MLP neurons of a small language model. Each row is named by its layer, matrix (down: output weights) and neuron, and shows model dimensions 405-468. Each number is 50 + 10 x the weight over its row's rms, rounded and kept within 0 to 99. A neuron's up and down rows have the sign that makes its largest values positive.
A block is one neuron, or neurons of one layer that tend to fire together. After each block is what it responds to, as a language model described it from the Wikipedia text at the highest values.

L5.down1332:55 51 53 48 37 62 67 38 57 51 27 58 44 51 45 41 39 66 65 51 42 58 56 60 51 47 40 65 51 29 51 43 51 43 50 56 44 50 45 37 52 32 55 43 61 38 66 59 26 23 50 51 47 44 56 52 46 36 48 65 52 55 45 40
Markdown table separator dashes

L2.down17:43 50 46 40 61 73 49 60 45 52 65 52 31 37 47 55 45 60 69 61 63 41 41 64 52 51 66 56 58 46 47 64 39 45 41 64 63 43 48 26 27 49 54 56 48 50 37 57 44 45 58 41 51 65 51 53 53 57 40 37 50 53 37 55
L2.down124:44 53 44 64 42 40 68 45 62 43 53 59 38 50 63 48 43 44 53 59 58 43 57 56 56 33 46 63 28 45 42 61 55 67 63 42 26 47 57 47 37 52 56 60 53 63 57 62 56 73 62 45 51 47 56 61 45 57 47 46 51 26 50 51
L2.down235:48 46 64 57 64 46 46 58 51 56 64 53 42 47 60 56 44 55 32 52 72 44 45 58 51 45 57 45 59 41 66 54 65 48 45 46 49 38 55 63 47 53 75 52 71 39 57 54 61 44 48 55 33 44 51 77 37 58 30 46 55 41 41 56
L2.down257:45 35 61 53 55 29 58 42 29 40 49 43 57 39 41 50 40 50 46 20 35 60 52 54 58 37 38 48 56 43 35 59 59 54 58 47 35 61 56 34 55 54 41 45 61 57 53 44 29 47 55 60 35 44 44 54 52 27 67 38 50 67 70 40
L2.down797:58 39 40 46 73 53 63 54 70 45 41 47 56 29 57 30 25 56 49 30 87 40 44 56 41 56 61 44 50 44 56 73 36 61 60 47 55 55 32 54 46 48 56 54 62 60 62 65 37 42 67 45 38 49 47 72 42 37 54 58 62 42 50 59
L2.down806:59 65 49 60 70 51 52 50 53 38 45 52 42 57 52 46 35 35 38 57 51 55 59 61 69 52 43 35 51 42 45 63 58 53 64 45 39 50 58 55 51 42 71 48 62 46 45 39 46 47 57 43 54 39 69 55 51 32 42 46 65 40 60 52
L2.down831:33 51 48 64 66 48 26 53 53 63 36 44 51 50 50 38 55 47 41 57 34 48 53 52 59 40 45 53 55 46 44 62 60 34 65 41 25 39 48 54 56 60 44 66 39 51 51 49 49 49 60 44 51 54 40 55 62 36 47 62 72 55 45 54
L2.down875:38 49 56 76 51 41 57 41 50 58 62 37 62 49 47 52 46 52 22 41 49 37 49 43 50 50 56 42 50 43 43 61 66 34 47 36 35 57 68 50 50 53 48 61 44 45 43 40 36 53 42 53 60 50 26 63 51 50 52 47 54 43 51 55
Connectors before locations/values

L2.down51:38 53 49 56 56 56 58 47 58 46 64 48 52 43 35 56 37 58 65 33 44 58 56 56 49 42 61 44 41 38 40 62 56 48 75 58 42 53 32 44 47 40 66 50 50 51 53 49 56 57 50 53 36 46 49 36 50 55 23 42 44 56 65 37
L2.down187:36 47 63 65 56 58 42 67 37 36 40 51 43 48 56 35 43 71 74 37 78 67 51 59 64 43 54 68 60 51 57 49 56 60 43 60 61 53 46 53 81 55 55 37 53 76 58 53 58 42 50 56 49 62 39 45 33 57 54 54 58 53 55 38
L2.down282:57 59 40 49 48 55 54 43 35 60 44 36 50 62 66 62 53 49 38 59 44 42 46 49 46 59 50 49 56 46 47 52 46 39 40 41 46 49 44 52 62 43 49 68 54 55 54 38 50 54 57 42 52 58 49 48 57 35 32 71 29 50 43 28
L2.down320:61 58 59 53 33 28 57 63 54 53 49 39 22 46 64 61 52 73 55 52 44 51 58 35 50 49 59 51 52 54 38 50 50 58 48 56 49 31 59 60 56 50 55 54 32 63 51 53 43 43 41 61 56 56 49 52 64 32 41 49 41 26 62 50
L2.down333:53 72 62 45 63 39 32 57 21 47 56 50 39 75 51 49 57 56 63 33 60 36 56 36 53 47 58 57 49 62 41 66 55 43 57 52 51 45 50 53 58 65 49 36 48 36 36 27 31 49 54 66 62 47 27 47 59 31 50 47 41 51 62 52
L2.down793:53 56 40 41 44 53 54 55 15 37 40 38 60 49 51 47 42 62 43 50 42 69 33 37 44 35 59 44 64 58 61 62 53 45 48 50 62 65 51 56 50 63 58 49 38 48 57 49 48 62 51 61 72 39 44 48 45 42 63 54 39 51 55 51
L2.down1079:43 51 52 55 51 59 44 60 53 64 57 37 43 44 49 52 36 52 39 46 50 55 51 70 30 52 55 50 53 50 36 62 47 50 45 48 34 48 69 49 47 43 52 43 25 62 61 65 60 36 55 43 45 49 33 47 51 44 48 75 65 46 35 49
L2.down1106:63 49 77 31 48 68 53 45 29 54 62 44 44 58 60 48 42 58 52 56 62 65 54 42 44 39 67 41 47 46 55 62 62 43 45 72 60 60 47 73 69 52 44 54 63 68 51 54 47 46 63 37 51 52 45 36 48 47 37 40 48 65 50 47
Institutional/positional head nouns

L3.down90:41 53 38 35 59 45 62 46 35 49 51 50 45 36 46 57 62 41 49 29 53 44 48 66 49 52 46 51 54 80 39 58 46 49 62 36 43 50 63 47 46 43 47 29 62 51 54 34 35 52 49 66 39 66 55 65 32 52 49 70 59 61 56 73
L3.down263:52 51 47 52 61 70 30 49 45 30 45 61 38 36 39 60 39 58 42 48 34 61 49 49 57 38 47 43 44 53 40 29 49 47 39 48 45 40 34 49 40 66 55 51 69 61 66 47 44 46 60 59 31 45 57 54 46 29 60 51 56 39 40 57
L3.down476:48 58 53 63 45 64 64 47 51 42 53 55 50 42 39 70 57 60 45 46 52 60 51 54 52 55 55 64 60 55 49 48 52 30 39 59 55 55 43 62 67 53 47 44 47 64 55 59 54 60 64 51 53 40 52 41 50 57 46 52 69 46 63 54
L3.down621:51 38 49 42 51 52 38 56 34 54 34 49 50 50 35 43 51 40 48 53 51 44 49 42 47 47 42 53 64 46 41 57 61 40 49 60 52 66 37 71 47 43 54 35 60 37 44 52 53 37 35 65 41 60 31 34 52 61 59 58 33 61 46 69
L3.down962:28 65 58 39 51 64 40 45 50 53 34 54 57 53 64 77 43 58 47 48 49 43 41 44 43 45 51 52 62 43 47 14 44 53 36 52 44 34 47 45 46 38 60 41 62 46 45 42 58 47 53 49 34 53 42 42 36 43 62 52 64 59 39 61
L3.down1074:51 57 51 50 36 52 50 46 67 58 55 44 55 52 56 53 53 48 48 41 37 45 63 51 46 62 51 48 63 55 51 54 39 44 71 61 39 52 64 31 59 63 48 60 54 67 31 55 47 30 32 36 68 70 57 46 47 44 41 40 36 40 51 62
L3.down1102:50 53 50 40 36 51 50 43 61 73 38 46 41 55 38 46 42 52 38 71 47 50 40 57 58 38 42 54 65 46 67 67 34 44 49 58 40 35 45 50 74 43 57 55 49 49 68 39 46 65 62 51 55 42 45 40 72 38 49 49 57 61 69 54
L3.down1256:49 38 55 53 67 36 65 75 37 49 36 53 51 60 53 49 57 46 39 49 69 53 55 40 31 32 53 61 63 50 40 62 77 63 48 73 50 65 40 75 35 55 47 38 53 46 54 56 49 53 48 44 33 52 39 72 36 51 46 50 33 52 44 72
Time-format colons

L3.down231:43 55 55 30 50 51 29 41 32 61 47 65 48 50 53 60 41 42 47 45 62 40 52 47 47 48 56 53 52 50 43 52 48 50 53 43 37 54 73 65 47 46 42 55 38 57 58 50 26 49 55 53 42 42 56 39 61 39 63 57 46 40 39 49
L3.down315:57 51 55 50 45 22 55 53 27 34 42 63 44 40 62 54 44 47 51 52 43 55 40 34 53 51 57 56 62 45 53 41 42 44 60 56 40 50 54 51 43 54 65 33 35 46 70 57 33 36 49 43 33 46 44 44 58 26 48 50 43 59 57 51
L3.down372:49 58 56 57 51 49 53 46 12 51 41 57 50 62 57 61 48 47 38 36 41 50 50 47 53 60 57 47 58 47 35 43 54 44 55 52 46 48 32 43 52 51 60 62 45 57 49 58 38 48 59 52 52 47 54 55 46 58 51 57 59 53 33 53
L3.down407:47 66 54 47 56 39 37 43 40 55 56 48 46 46 81 56 44 45 52 49 61 55 46 59 46 57 63 52 68 61 46 53 53 44 51 51 56 52 46 50 44 47 52 46 49 65 60 47 44 52 57 51 59 48 41 44 45 63 60 39 77 47 35 51
L3.down466:51 46 43 60 49 63 41 51 37 50 40 74 42 54 50 42 62 71 54 39 56 49 58 42 64 42 65 54 45 50 47 48 69 52 54 57 58 46 46 47 56 34 56 55 46 37 61 77 41 42 65 44 36 35 53 67 56 51 49 57 57 45 34 68
L3.down499:47 51 39 49 52 40 47 44 17 42 51 41 42 47 41 36 43 57 46 35 56 65 42 64 34 49 50 51 46 47 50 50 54 42 60 55 34 42 56 24 46 49 58 49 42 52 47 52 39 63 69 44 60 39 38 63 60 61 41 42 52 51 35 44
L3.down925:51 44 45 34 63 57 41 45 54 62 41 51 44 66 52 53 44 59 38 59 38 52 44 42 78 46 52 47 37 66 49 61 30 43 52 58 50 43 50 61 59 45 58 57 51 60 54 44 39 53 58 43 71 69 68 49 38 57 58 54 41 59 47 56
L3.down1086:52 26 41 43 52 39 36 52 38 53 20 56 39 55 63 68 48 49 36 68 46 44 48 60 47 41 52 55 25 56 49 47 59 37 52 52 48 53 58 33 31 41 68 49 45 61 48 62 42 49 65 53 56 55 51 40 51 68 55 50 59 45 42 29
Verbs of living/activity

L5.down1284:37 46 43 39 37 65 49 48 45 46 35 60 68 49 62 59 49 51 49 51 56 60 43 51 54 42 50 46 51 53 65 50 54 48 42 53 54 52 52 33 46 64 49 59 41 45 47 53 38 61 68 30 55 42 61 37 44 50 50 45 46 39 72 36
Wiki section headings and word endings